MLP neurons of a small language model. Each row is named by its layer, matrix (gate and up: input weights; down: output weights) and neuron, and shows model dimensions 0-191. Each number is 500 + 25 x the weight over its row's rms, rounded and kept within 0 to 999. Numbers have three digits each. A neuron's up and down rows have the sign that makes its largest values positive.
Before each neuron's rows, "fires after" lists the tokens most often just before its 100 highest values on Wikipedia text that the model never trained on; "fires before" lists the tokens most often just after its 100 highest values on Wikipedia text that the model never trained on.

fires after: "|", ")", "."
fires before: "| ", "- "
L2.gate41:508539531493506475486529480516519501492493476491531523516464512472523481523485499521536541507514503512522526426470442502528498452519465509512459497488506533514518470474473495516484505519510563564501509478452485453528483527499520427500495517471519496494509512492461458484504504500499538522496463507492501484543527499477469518462531483489465538484517514519449498497505507492453494494518473462476511534481533515531494489487527446495504483440498527510458458425510479500539467505485507487500521507495511529496472500496480500517509493493518498501537482513497492510482477508477474543
L2.up41:497511511480492519501505527504505469518483492514531477503450524504511480532464492502528504514557529497530541457472430485542493486480449515514493508498498507496523488486520488503478529543490555523488521491470493480541453519498521476473502543453575502522543502495540477500481507528510502538510470515485479482542511487528455507446510473499472504541485525527464481507510513485496490511513501465477530507515550518488484531464528492488518468447506499542479495462498493481558483513496458487490531525528517544501458487512499504479501530491512509482556537489497519526481489506475544513
L2.down41:514458470514492487517526529493499476498492521496471472488458503508510516530453500517513489511503488561501521546490470492550487476546503484498500502467485524548501469454570471493475549552521538532519499524464492515491477490470480485508460493437446513509524494438530492486473522497535522539506489458498504524508480494512509470487500477500479509473490499500469528523512483503484508520515529467490528492463540488426476507450508516509560526490491505536474455505453520509507468482480484492527521480446563525478507522507470530496491501516495479504518505501479504479478479534511523521

fires after: "| ", "An", "Min", "silver ", "'"
fires before: "| ", "|", "(", "k "
L3.gate169:452506516501522537501515484511470522493526525478456477474513483471523488495475476511491534470547527504502489526507471499511497535547499453520479475504491499552493500542537524509493567491530498482489507501500545524503456509507482506463451529455506473476536510467494523485502517493498482509535502508537505520493513454481491481490466485501530489473510464513453495494489476500522467528514511492545498495535462480505495506535498497544475489481524518497489517536489487473505460474494498478509493484514505493534501493483485507437500517483551547483489513488483486479487479498471552497
L3.up169:519505525520490480470468450500496493502487454490514500525495517455524468540492507520470434498471483518507497503510513552432530466501508537501466498486456503469513494539571476502512470503531517481512517504499475512509537505498485486470478500502493474505488498515480485503542524479461492507535486472529476484515458497502512513515551470498511504500485476459541537508502496491520502527476518489459466490487469492562499514483486521467456476526516461488510502503497494552479516511476509478478437507513519526472444490506513512540510499508515483561464535548510495524492501521486508514
L3.down169:521500502498465505506436504483501507543467551486526470540535508512530524469514480517503498496454457526518536508489486540515567458524508527497485489530489504482505491520475517501489458477495517487548497500475466467516515482498490510517480511487570474517478459496444502454493537512480498538486493508509502462498530510498507498517538489492483506500551500491518500523555489519524517498512471486478471523502511512548498546480493510481493461529486476496515473449520496486512501499533493468509494527525493511480502466503494503537487538534499462497460535554504497490466513515490544507

fires after: "| "
fires before: "| "
L3.gate712:519521522541498493506489513509506478473496509476501474473480521480551480498509501487501489523500547503504504469506463537476528463500487475528492520492420501492539501544543534496501514508517528504563492528468510487489472559573527518501525529536533521534565530552506462521471463457518509518527502508477509498487481508506466523500526498475517499489515477522506537493486527504517509430471507532479519466509516478505528448511486503534458474503497525463532502539501494470485460483464476479497521520487546491530519524493466453513514471489479486499572481548483483546540498512510463489
L3.up712:498467497476496498553513454517511460515491477490483486537552530464499470494498514496526517522487450466504495460504445512491505438488510496491476532495524485499487521484491535477529512468513521503489534493490477496511480483498517481500518527537476491520537486524471475471514478492474527505491485530466527516486532512521493505445494517490484514479513476531500508524506490509547527446501508475527496518482484503453503491524524492489503480434449519449520492555497485464452476522487515496484476484497523533546477483494447468512470469495496453525556492497511484501499493539505486497
L3.down712:483498496492535501486526512531506476504514480496520525501482524478515526492481512549484513461461494498515501507443456514518475480489478517451479487496519496509493504517470503479494500499511482537469511546500512481497446490499508505440494544520465492500507543514470519515456555441542513467521460531500487499490506528494500477547503481508459531463542480499493509499521543508477534523525512471447479476539502513506491517522476473537497495500505538514510459490490532524497485539465476478502456492477469536496467486413507447515492518512538516503505505455501547503521491496542510507

fires after: "| "
fires before: "| ", "("
L2.gate581:533495494450504486519482496461549472524508514543496481515456475543540448505478519514487567564500545519480510536502484501511484497533510482546501527529517478549539477519490531493482527510479482495517515462473486518531487481523511496558466526494522525537519479499539522503516528481519516506499504491490539547509462488525479521521487495498518513486494477503468520547468500508527497525507483522485513509533464483483540517491509498541508492507502476517500591511500503499502513463517467473499500481528555473496487525464527492480499512514478502501502524530502502509522504500504494522
L2.up581:509508480502502506485513492521486465505516511515522468545539514528500466512503540542500510577497513503534466559491563491484486475480496459486481495501513507536519451499516527539481516510482472497494532497515488477536469495535485487499506509490582497519481531479513535524527493469539478508509504528533526539492497484484530526507478509513499532480507485501522487502494528487496497529509495475520523474496467503511455518515548492495490513498492502491537509567450529512483517473502501487480519528496524529490479485476498492517515509495435489558498513488495470506527519546460491480
L2.down581:508483493507482517503473507475479462519508466526494459507568467542472460482544536491558497521467478480494476520520521507507489529519518471486485519501502506510466486500480508520478508524471509491485470454475485553466502482516492494494478498493525510524481458509517531545560487500484516503483510499567520508487525435485496476529503480534510533456514481518480491502510523527506591483533466516537502489485470526467480534464514499506482535519480507560490467502462466506490485509462531497504517479514502505501481521491513479497510496487511513521497509491486470497490504465460542539

fires after: "2 ", "1 ", "3 ", "4 ", "0 ", "m"
fires before: "0 ", "1 ", "2 ", "4 ", "2", "201"
L3.gate121:494529505498486450489485543486482538435426513509518501499489470488502503527446516473555512518489473486487476474508506489468481513540489542516494464494469510466532494482504511480516486565510527505492514534464508555489512534502468484453477480484497494529497535506471496505492494474480510517499517492487535479539505501511539534502512520478464493527491485460505493487531462470509471487532512502512486474501492493511504554492553469508421475512493485491494500508497516524481437487534525509480512446525538480513528459464494468514494480520500519494486498521487521524440496481469492472
L3.up121:512455502534482474481480529502504482479449559495499541495510507496458556490488507541534487531519488488517496488521482557491467537490508531505480505511520543491465504525468551485513514521487500515491525532508506517433511462484509479471518539491510495509533526544496525551460538501512456482488517475527532462522488524510501493500499482515539483527496470513503520494505482467548494530508503521541496470453495520476503484493465465476506478516476463490495494540466509505489510473459485514537516460516519467491523508484505520560510441494506479482497495510516495521512475493488487485
L3.down121:531504452541527489510479483570500493472532467436502490539480542466483477492521505502473485437498475477523493505511493519595454477504483525485521508502478515497477482514496463483506504482488521501448463533532485492484458495500479502486492533486520527503516512537489501511487493484543550494469506507527526503485485504538520473470521529498483528502536522524469483469485486484474502505522537505474485542504491513473475494498495501495551515479482486493507470477506502481511535485457514525476498487502465486509490525546501576484506546460462474495438443529503526514507535464505510481

fires after: "|", "when ", ", "
fires before: "| "
L3.gate666:444497557536502454530493533491459527474557543521537558500501473489490530496529494472512516499496461464529503504488503517459502481532501523516516523475539480496518489493514492524463508518507512514504491501461517472483523466526468473503493463496499505480528511500447513517490514505509505490501493509510505471469488498505487512498505477494462488473488431502532479527530497511506515514470559466519501529474476517528510455460509476499475494510528495525463536493511488515531553470511509494495481496442494521473477484455496484453476514532488458509456501536473562512485547477481472490
L3.up666:511503515525498474489515522530512481513513522463483534524479461467510534505493515445500515472487497505532488534502526510507491481497468491509500525538474516482553455496469503540494481564482508524524525498474498516531500510505466508487509489484527499461550549464486479527497495463526504525493512513522515489527513446524479521472504513480510505540527467500496496456525522497494538516509489500528470479514461519507494501516524448485509521491519484481507500484495486540560504507518496483462567462478501492500496500491536501532547503520492473517495478536498537532483473453462462550
L3.down666:506478428470526480485470517465544511472488550481500472531495530505455487470458477486489501491538526522513487536487491475496526496466522502491530504511512491509476485541469478499528514494457494492511493519482519508489539482449530471515514526493385506498491481479552508520505490501476432499508506527460507581487466485462477482486506516497528462511517539494543478508520488511557501517493456501501510495528511500508426512492472524465528494518496490483506459520541472514468480501490532524523462519485513520550478501509490507507524501491525471488521526475501462513494505506558472464

fires after: "| ", "; "
fires before: "| ", ".", "; "
L2.gate225:517507524520488491482517492477512553467503520480476520503497469476488491479521490482503505491510457509528535536472502459445510476516489491513478524471500492536499548515450482494518485520477554536513516513480471490510501537540468491468475507489500516529499509517505476509480525458510474473497467526495512470503500495515496508518495494535514483514548504502440532531493479462500505518518521522464532490462527517457496482512509454462525543522497489526537512469476493513527501485547493486470509473528453462473494454511486552501434488459529457524473496549481474530488500543489496485
L2.up225:492472495492460499507507512502524470520525509499477490485519521483517482479482458502429534500488503518521526491507491482473490539532500500523508499468529494517517538566500507515461490496479506526517487500469468477468424529493502468523487534470464544497485535505523478542490512490451464517461451506495495467512536504504535517526465522521487515514437458493523471522501509480477520527494437508504496459491459476510510516514492458501513474500499521538533485551527498521546502539502486518466517508485463541469513501496506533480519465531506456534471473546485505527465503523484517505
L2.down225:497516494511474504479483506480473508528516523515471524497513529479506497514539521496477512503523489466503556500530465510506474528517459461483471551479504514509525487515520492515499473532458439506496486527574473440553472468459559501511500536504542532485491520528475487531510500505513515501545457497501544514511511508495474499509512493475534528538521501486503490468538493508496477491493472527520450499556476495506535510447514501441466481541511567581467481472538518504523486521492483528490519491519541460504526516518483486513503512533483514477469505507504493503499466480481540511

fires after: "0 ", "1 ", "Apps ", "Goals ", "Total ", "s"
fires before: "0 ", " ", "1 ", "Goals ", "100", "Apps "
L2.gate1018:525520502487506437483533540488529503557493497462439461508501447514464530502484516466504499521481529462498462490482518487488511503502508493516477523467482502496496511515515514523505546490529461508515505463487479552501497495501478502511485490495528527474455476440466481528501497507514485510417499504530505519500472509475506519531515520507512518473470498470488512535472551491496493525484465495509526504510452509512542526513513514484509482486475500486466510496520508500519488526475465558498510483503460507488475497522441498513474508464534477503518499497494517506525564571513495473
L2.up1018:497503513451484456479494498483468478500549506494467545499483557485518492479515490497499494487452506486496473473514532494479512527499493504522479510500546496502528485489539451525487475510513457497503448480518519497539453509489520500520497520510505523507477479557523504472514519516504527464525452496512506516489503516494490526499488516502523545485520537465472540524497546499564514480515532506457526484498506521452507475453523526512520538498473490524562519517502523507508500464475523505504529538465510507489489501488526489447474477496501459506563558502524449484514497497471477514
L2.down1018:508554474498507477473514496525544534497477475487491419501520513530451488498531498479530495465528507490510470501486451453513462487506491467502513521467524510466519541526471485489488511509525481498462516483502481509490479512525459517487486511482540539473490486452451482515475500536532527520475499478494493494525486509476461499494470499531471452529498487556512505503479506490504487518487521477525591517507488494529507514541480496482509494518504516499448505476484511493523472531516494542470565496518502478494505506486434509538500455497515525499497490524500494517530532500473509461

fires after: "| ", "0 ", "1 ", "0", "the "
fires before: "| ", "0 ", "1 "
L3.gate124:523465513490470503508515502507517482513524503508467468545506506503463518470509506464474516488512481450490543490471523470476510493482484453515497488529468484528510566500523490529527461471527506503524483504499465504492514562488504514482536521483520520511474522485539519478501522478501488486490543462486485464514462488510483460519473549505526511518515507531480528492516502484483558499539498491497520492492460512474435501515534547524519482501511563475547502513528531513479461483505466532481537517474547539513488463497466527501454520473512478508481494495469508481548555545516493544
L3.up124:468506500477493495550553518479493448510485499502491505512525503468511464489546469495484521478564524536496490532512517495490465526468473455481470506492487547521495537521470498507494492521468492539512480499506484470464479509545482516464536480535515522473485520574460489507509453464469474519516505499485496478485453508534534460505541518500495480521501495531507486483525515472497528534479538509502473495547500513519528509513499462503494549457536488504512482489511502487509486465537470495483532466467544473517542484502535499492492514480542459487472515505485489473455515524504491526
L3.down124:507481528494477489485498491548526431497512496466471515529511513483494539509543472479464491532501496566532557526546492496466496474472447485528517504484462509525519542523481507495525488506509516490508483490484468472518496512507511462508539487449482509504481478497518538493476497458470491529490562492501471513499492503543484479524477526509494459491487509525507527507504466457518484490494519484466522492534474522533496541497477511473504500522562508497485465512513513533460514518480496537468542493499512534472518477453506496533465484538482496494460530537465510446505543535500497489

fires after: "| ", "F", "medal "
fires before: "| ", "ul", "third ", "|"
L2.gate1016:458520511490477486479546530507486488505526448535463487566471458529557513488527492509489484530525508463505524503547541518501515506515464482462501486497505475496519502530492500483491521485475499528498465514499528492484469500460492460488465505499494502461503504545502478578472484496504509547532495511466515489505520496507511528509491493514460491523503494428531541489530490484429482523498502466458491509542524474496526536506511500480473504512563494487497475488521466482489494513490489514514457513494504504511506481496466477483560507520517490490490484483500496458485460502479523546
L2.up1016:461490521524510480482467501533466528476505556497547463494507487501544523475562482455503511492472483482506529525476473482485483516561498500498481498521501510468548507506511524495477465517486484532489462496568500513507460510516479492535481501549505492488468521502488453571548491507499487556554536529502532480504512465513513509475523526530489499506476509477511491481472468523474487487503510520462503530506474540501530500471483485511454540488511520521517521494492562520477515496510486508526515521490512525542495511521466511475484497491499526504447498534484515491451533517542480501
L2.down1016:488484459512518505529552461493472470479481476503535526508500497485566528493487486469509501501480482461489506525493494503529471498523477522496544495507525477520523514517508528442509479479490471533484506520519513494482478487452478487497454529488528501481480500494514516518512445502481496530514438483484501451535505539560521486510506476479480510469481493498472505558455472506482501490507526522480449499477457454497518507472511522453497495480520519492480501520502518554518483435497554489493507510498478492515510526505489489499501498507460459463449513509516556494526513497496532513

fires after: "0 ", " ", "1 ", "/ ", "Apps ", "Goals "
fires before: "0 ", " ", "Apps ", "(", "0", "Goals "
L2.gate939:509456549487501483513551509493493485491552497475485451537438436492481425490546469458514504494515508493474501462500523495477510467496472495514494495490492474491501484518497510551494530496471484511522483484494524516502523489503507523494530508549566506549522483474515452521510469500507483530460455498508510510529466497494493446437511516489508482499533501497536486529488507506513523473525531481504495484496444470500515508507443480540468524494499525503524509501522486531487514474500440479485477485481560526476486504539540516513474462498506497485499530545473516489499522477499505503
L2.up939:496525526484529507514489516503504515498497488552523510491472487467533532483516530494502510493468488497518484484472507496521502499529494497499523550495507496533513538500500477535503540524510501489512509470498487478541568522492471473435500483530614514540533483537513506500504537506546527530517460513509454511470546476502531498521536471525515481517508482479491503495524487510524464462517497506477496495501492499457505482468475533481518481489512558477488532493469498515500510488523537478520536505475483452508497538494491480523466542545516503524516509526453488488517537496517446509
L2.down939:523502519506502458505464537492517527519530474464525508476522494525540503515486510437552485517510512516511543518533527471527500487528480437514478456502488514495520499526483499492494476545507479496497468502463520486513479507502507511450453510521600490461520489499524547516479524461515492458469455517472519482502521518486521484494475514491489507443513467495526512521507489490453480492498491496486503532473520493522481487488528479485478484526497475507527521521467490504501510497528513530421554518516462482517493521486497497510526492490504541507489513508506477481483515486515456507

fires after: ".", "–", ",", "9", "8"
fires before: "| ", "|", "m ", "% ", "season", "m"
L2.gate501:469479502512520449492520485527545500523455483547490507491490503514456535471504504534454504490542528500458461537523502522480488510511488528500513521532486522475460463528515472528520505524549510490465519552466542503500503487448483503504481472560464496490500474523496511514508495479513524455464481476526503513497503524496465482497498484481501500470509515498467480576511503499554471505482501502502499495551523498495498506494489544486535505487509474535523489502460468514484487481460496523524511515493534492505488497541519507470528498512469487495481520478440538498511457447530496473
L2.up501:473498494461528482485514487501493518537491529457498504476479510505550555512487466489517531500441493505526518514494491515519493493509487512514479560523478518512483472509482467559482477495458499477470513492475523527484494451518533477469489493500529501536485494436450501519477516511513508451522512520435522483528493467452472518517525456478499484502519502474490521475509524486519507495534508500492487495529491471429499492524462497460487470519490483463453482488507486512505512480495498407504511441481516445477508489518528502490526485479507482506505502493508487447452520491476545533
L2.down501:552514481506481538477468515501517494507488512518490532530502537509509477474473519528523521461509517476505491508530519485504533485521464469488483459483519491488480520492479547480508499498510515492554542465477489491496516546460525507527482474470434465463522475542508468484514512494504490506472503505511519511506529509514500523466509554538529486526508516511496494514475507542483497489482506475466483496498520547536535493437517533521503563505545540520526489486539473477515496542513502546472445503502487545517508540505433519465520526536472506508517468486484485528510493545522469507

fires after: "6", "0", "1", "4", "5", "2"
fires before: "1 ", "0 ", "2 ", "7", "3 ", "4 "
L3.gate424:513495566486527501568532469505428495509470475491520499498517536492470534491494541498484486522484474479485465512537473480546473518468458521529492497505482504505486502469489535507539548524499480543446500498550522495478491524471485481469496498470483484453513543517474496515478511492504499498490502507484550550525493502526508487498525527511493514543481509519483502484510512455502559495537466448466487518471513546509538494501514479506545504527466516414484518497492543504479520482512503524492514537506483491528496527466482499511517528482459499499505516487494554460526506477441503474
L3.up424:480495513473518498477514512474499477456515550452493495472480448543472469501495490519542484538526523498532506517507489505485495472475488477514529502488533453467565490474540520496540504480491534540505474488492496477532478495503511518534504505521464494500495494569530520494475487540482501494521527555523489539524474518497480521498513475478525457485484512503516516525488495495509521503518492505521495490448520526486466442522470516512478475480490488490522518503517483510495484520522519485493556489514489487505523546495542502487533480526515465479526546466494498533448506485485492502
L3.down424:516540481501510456475487499472501489502503492493489458452526471461492570518534516501512508515555526505497491503495522479565560485494512534447452523502540507529471508503478471500517479507516496528506502501472521505475457530573528447475517515479511503547513517491482471517478506488522508467531505481498511496543519510474501489572497494499483487458503476498526514542499506524535514528475509539477498483523464476484452460547472506510468512541525516499455510487477481487499503492464538502516483463569467505466455509509498527491492499517512488506496462503475495506486488483559522466

fires after: ":", "–", "6", "| ", "0"
fires before: "| ", "|", "season"
L2.gate616:491521499458555459462535524533488502511504460517534504478507493511495510487491485459502486511503485483518505451576480510549477487514459494521496482491491512477517510532493511504479489547455492489532473550508485489534484574483512471464562515511455531492511508510466498485521507492500477497505466479523529511538512517495474501464503492507505497494504532483539544508554480522486524550540516500491481463506494483481494470495527480495484519547479522499542500487508460489462450528466494503483480485519499500511506496495508473489508525525503529523452541497525508472494511522470509464
L2.up616:460532518556561460479525504522463551514502473447508488495488433480528519508483516462512539527475515444471516503539501494550511510486465493499509485510477539514488481506449492448491498530491493498528480485499504494525497522469522490472511491501548483486491487473529507467482462508513474480512483494502524523498500493501510510501478522508511449486473479487531457515514463502528526484486509497507437475510527511490505488498465525525497527493486485467489523495481524469505462456502538507525470471517498545494540521512509461482537538496516546529496508491503508445474554507546481477
L2.down616:478468507522516498507492506473486498537500460492471488505507464547501493545531538481501546506489518489477490499498523538540542494533547511512519519525494510507526530465489511488533472485546507504490472452468482499513527499533499522467495525491510478498503501513515513493503455584509458486512474504499489500492441467473517518533497502481526500503476532480484502477451472519484516520513496543469495485541509515496494512462462519539490510503506462527513525522549503554462504449517493523488513519488568488456521465495508487516499526477474517520534498446533482456516533530497476488

fires after: "–", "-", "W", "medal ", "s", "collabor"
fires before: "| ", "/ ", "|", "(", "with "
L2.gate578:502501519514497481479481473485488542478506533474488484495538470510535505467511499485469519506509534473503478481534484471534477512450466521514467512498440485495479487519495529536549463499493510443530504525532476463503513474474444528435500525489571508473500521482515509509511496518536445497474490485496495539512527477536487519486524454497518459476486519473522544463470537512490495504473521486548479525526515510513491465499505485487549504508513484487512499485530578506492511490472499508523490489493547556504481532506483484486500490521499520500495531506501497482507455542512496500
L2.up578:479494514470546511525486547480496518495499503513507465510505530501496475480485513463499555493528500450539526496494508496492452509525424493494491505496450488520470464482514516499477467502483511499530509485481488544468480516479497482438454540519525492453556496512529497462494494526495507514495482519540487512499501481490511519465543518520535488521482478479500480493475525555488484471486538535583500487517552505479495500506507529491517474513520483487506498497522513527525480505500477494473508486503563522504501454523475529530530503490474496471453514525449549468541484524516532505
L2.down578:490474491482490490500549540490476481482520459500485514514493514485498498491523472521514488506475487523471483473462487511530533473464500517515539488500542516526449501489518446476496501533523530498490494480475522481552483502525504501504554487500443528480475484504478530522476515522501491499488530478465496510489462524514469498470524560534501523463485536522452525514500533507477476429522536474494557475491531450538546511487517511532483494475524492515527462523496503522495499457536541494503482498511490441503507486462525528511494499490501534489472489467517512498499486497504480500

fires after: "| ", "; ", "201", ": ", "200"
fires before: "| ", ".", "-", "; ", ","
L2.gate804:474527544468471481486514513521479506519510514485532508504503499520476497526512517511509508488483454495532497468526510500503456486523462472511434514509500467490511503472532511478505521524495471493496514485495477494509491483553527474499523522471503480506514452512514531483490491470521478517512511506495473469473457516480489498519522509564504509533470478528474491487473458529444522517493505541532492498505481529489502463512521510486491528505504486480458521475464568499525477490525497494495492459468514508505506509540512453483532527509519517466512541520481478534525481528504502485
L2.up804:462512499510485500501531471489525496526495535502496468501534472504468517513514497507498519474434484551513454528465531484496480490465477459532517500499497449497539516507505464493530509550508467494540525514488482519497493497513518487522528480499483444487514484534503479451496518494465500477495499519483462518523501562551531517503506495488538497558497493540459518486497500481485537488484510494473484507493520515518524456546546512493507488512540507474505524492483505544523491537494503485523502468467514503479477477493494465506562510468533474493518534483496478494495536490505460504
L2.down804:480525506496557471463514504495485530495448524497502511508539538516523509498543534494518460476485496543525464483483498473499488516478548495451461528493499497474457443545475470535523509497490471506450527517520483462498475512515483497533555472478439521517485517501522531488445507498507524486502484505544507518479465475515495467523498492444511459479471441506522522500501514500469482536430527503514508515506486478514541550517507549513528509515515486473527514498462512486502500490483510481520498490468497508518474543473514543510537498513494519491504518491531529518471491523517466488

fires after: "| ", "M"
fires before: "| ", "|", "el"
L2.gate202:463490545537498496516534494525496449557484515492456527486502482482468474467527500514464496482537513464499483457458482519521448499496433518563520534470517494481496525495474515519550522481464520513533459535480504512536474540477488521489489487510500480590539522526538435480494462495509526520487498506509531506519505484530497497484497501527467532494485500491533502465506527523501469494517521468489492509458468536487483460474497520501452490502529506521480504466517512462482504477495524494498477497527514515511520485457502525443552496497535487501523537522485496508506469498487522474
L2.up202:484492492518479527526551511534454443499534489508431520522483480461483498486554493440474531500486481490468508500485480523542486509489484473493472531522551520496547457525469506471512444493478484509531498487460533493494476523468472510462487536481505496533515523505426490512456485504524481508508533504513510465511472502509512518525527497520527481489475506474494513485537507511476444474528539471484500488498486534503486498456526486505470500506486501510493489472516480490519526502488483494532485505480503487521503519440495498498538484507533486506526501491500503530489457520521489494
L2.down202:513524495543476461507516506532492491541513499527519506510501511498503458464532487538457509492541497491488487469459460525492482553473543471467473511488515446487492490503467529483533540512477500526509489537440494491527502508505516500470508462481443495524489517486514484519495455498510533492495490509509510469497555487540507526509476542532447530464505509504534482499508489484481506460544527497438459460479486555484526505503472477510473507492503527470534488461466511480487478487523534511507494473468474528493501495463508509485504485510571504483516494480492481485491502507538465513

fires after: "\n", " ", "|---|---|---|---", "p ", "- "
fires before: "\n", ": ", "("
L2.gate795:498523479502462479477484460515500518505526500525499501498537522529495474472489483523505497547503492515458514545516514472535441491439511470527467538518499499500517538498490510487486505520454466478482511448455508465497515490520495537468522527467584519519490497516528513494479534502497478478517526518526517512458494517462515533470495516507543461504491523499470517479514499508514527478513443513509522487461514480497495479493486490499488501483525474524527543526493511453514493466502458498461527530517548524490502556500511552509499544492478517514526521487504493476525498525485529503
L2.up795:519470489546489481442489481499533460497529507501500476473498512553514450472499507575506508524486518527475535560499517503508537458475506443454463513457477489523510520537490545530458472447516503504494515498504494499483492514542488531499536496473554488493518514530522539482496520507499462519505499506528487514496495524481524531478475530478533473517544502521489495511502535486500499457480512500533474501496495502463511508535493505495469494527557465500510508532498467489499536474485486519491484516509520475468472524527509495508504495471483542490523499501506494527522521507446514498
L2.down795:535483503523464498488479508512482483531541506501514476489520485520505506496514564520526499518531473523496522521487532526470510482453566447471445512460453498506491565484496485519457518482498548500475521512477525508478526484550540483458513527476401496521472528524537517500500535502542466491523499546510474495490507503451518496521484465479499494474517481518482526485476512540510513509474508517545493512476489507431505497490470485508516444518443457521501519522501466488491520514458522528483471502521515495473485513504499521480502481493492497476521496497487526476510521519465494489

fires after: "| ", "% ", ":", "size "
fires before: "| ", "|"
L2.gate950:482501501503494511504512530496485474473464519501481531533476455505484519484566519521495521483516429484503454534456508493564514484500471530532489503468510520535478513483506492493510527531497438473494455489484468508492491482516525511511490568524492456517490476556479511555475528500487484481506550474480494511513512486502517458541528517484525471515507536483498485507460489497538473485514472500469532512467479498447529480479535466489481516521510506508529501506525511534517502497485496519560511502531575491507488508516543483448476494518569494507488548514471482464463528504521511481
L2.up950:482499492537510480491509512523514498480485482506503459493531466538501501508510494468547521488500472501508498495520470449456522483482484522563508502506516501522505510506502492486494500501492467528514463515486476498528488528495484532501490531569536493513545475481503500526467479509487478498492486487490517554490520503454505494540489488483493503522485519452534492459528514466464523493533501480450464491502490449506533529505559482476531514534496488481494449520479548475511455513506461502518472499506502496510518478487465470471529535508503520499517550493464500484468508478521501472
L2.down950:532484473464497494508492529506500462483476527482461509514491504494468537458513542475467513526475520495474514494548514516489510505513531522568455465516498532501530495540462517499523483510472482474510487463506568526473517445463477513493478507474551492545518509472460483509523458504527498507529492496488493486531517501517513521495479467480485518450565479486493554514503489505522531552494500527497498476539485485515530475503559549498481509475494442489487507530483493496547528518512473488521523495501535522522519474499467496518506536477527488505498512467480479499535492486486484522

fires after: "| ", "="
fires before: "| "
L2.gate1019:471512507519461494521539523498493472489519522537429510487560493512510516534516484484512528536526480519563481522497520490492475501475480520545504517458520465529493512453535516493508515523509520501500437549522477472497497478519503500543467517511498561518494483464481479497484500510496515494472491548515461504435509502529542489520531424532515537498486486496498504523520519480496503515493500459491515513472478484483565487511499511490481469519505515486511469492502541480496540521522485474557497465492508551476511504516473471514488509500480538511519550476501491443460498468519525515
L2.up1019:505482496555518461498559548485517473483498480521484490522517487511488477473512496496476501557508470519512494462495473491469491474509499520497508547504496471540473541495501542533488506513493507496483519483495468534543492452512516501559488512514566486427518518516468503441457501542495453524521468496500489539474498472469510486541487472491521518500476464488469474485524507504487485556543529503515519510470504496484514517497518500510498482514518519511478543524494516503477498522510461481472465516539474488512461489509531495495521532479500485539527517534488476501465491496490496514
L2.down1019:457540517503521499524492538472510477491461492491481523482558508529470530496550508456476501549490468484516505495484516498495492465482492503510522488483495523481478517465486520510495508523507557470519511525490495522501490469490515498501521489520496482462469447501484491436533528530467496485476517476493503495485495491478488508477512484483518531536498485472490504536533458505499523552503489472549516464488479474502568489550567485509460505516516537525506512539492490492474511500535453479528451484486519538496473521482526488519509497518510516481511515542526484508463529459476482516

fires after: "|", ".", ")"
fires before: "| ", "- "
L3.gate1015:516493534531510502488515545538488471493465526487479487479516505493462438523504492495527518468535525544482483483533508490533475489531484483440497492535483512534512494482528515526507555530467528526481505504476524477476505517495475471524502470475514515494539505495463502453520506499511445526524473480464478516455502516535520521459472502489489512494508517527475527471523560513464495529517513459510497495478503484469492463477477488483464490523511507467455470495493517468528553526504503514468509485477534549479480436527498499497485479506516456471492485498492495509473504503494471461
L3.up1015:535507526509470495498463570495495498508483506473441508487482541471466441516489483474481538503472508529519497500523495505493504454528509493470517505502489529497536472500523519491511538455532515524538505487521484491502493467482519503523509468499526491494535477495493495495529493467520504534468545488428496487495502489521530504504530490494472562493479468491492495480512483501477500478485494454547542507438463451480511504453525500482493481500477489496485492489496488508523540514508514571488522519478514528487510464497500461480500518527523477484470489551462500549485499491485470468
L3.down1015:453513473518499519496509559470524506510482513507489489484487519448531508510473511485526495495475534542492529548478468444457531502464526505466478487485453541522513472485530464462479547473477525525546494477459490553492485443454452436485526455488404456477487448488475531468496497492511508518490456511483501522504484464491529496511519489489504508515465511535487509510517505500466529522516574465513506515513524508495460491507506499495493515472495489493494486522501505490535511487521493494495489487477512563503475516490503520522513480498494482501487502502496479546479522472484510507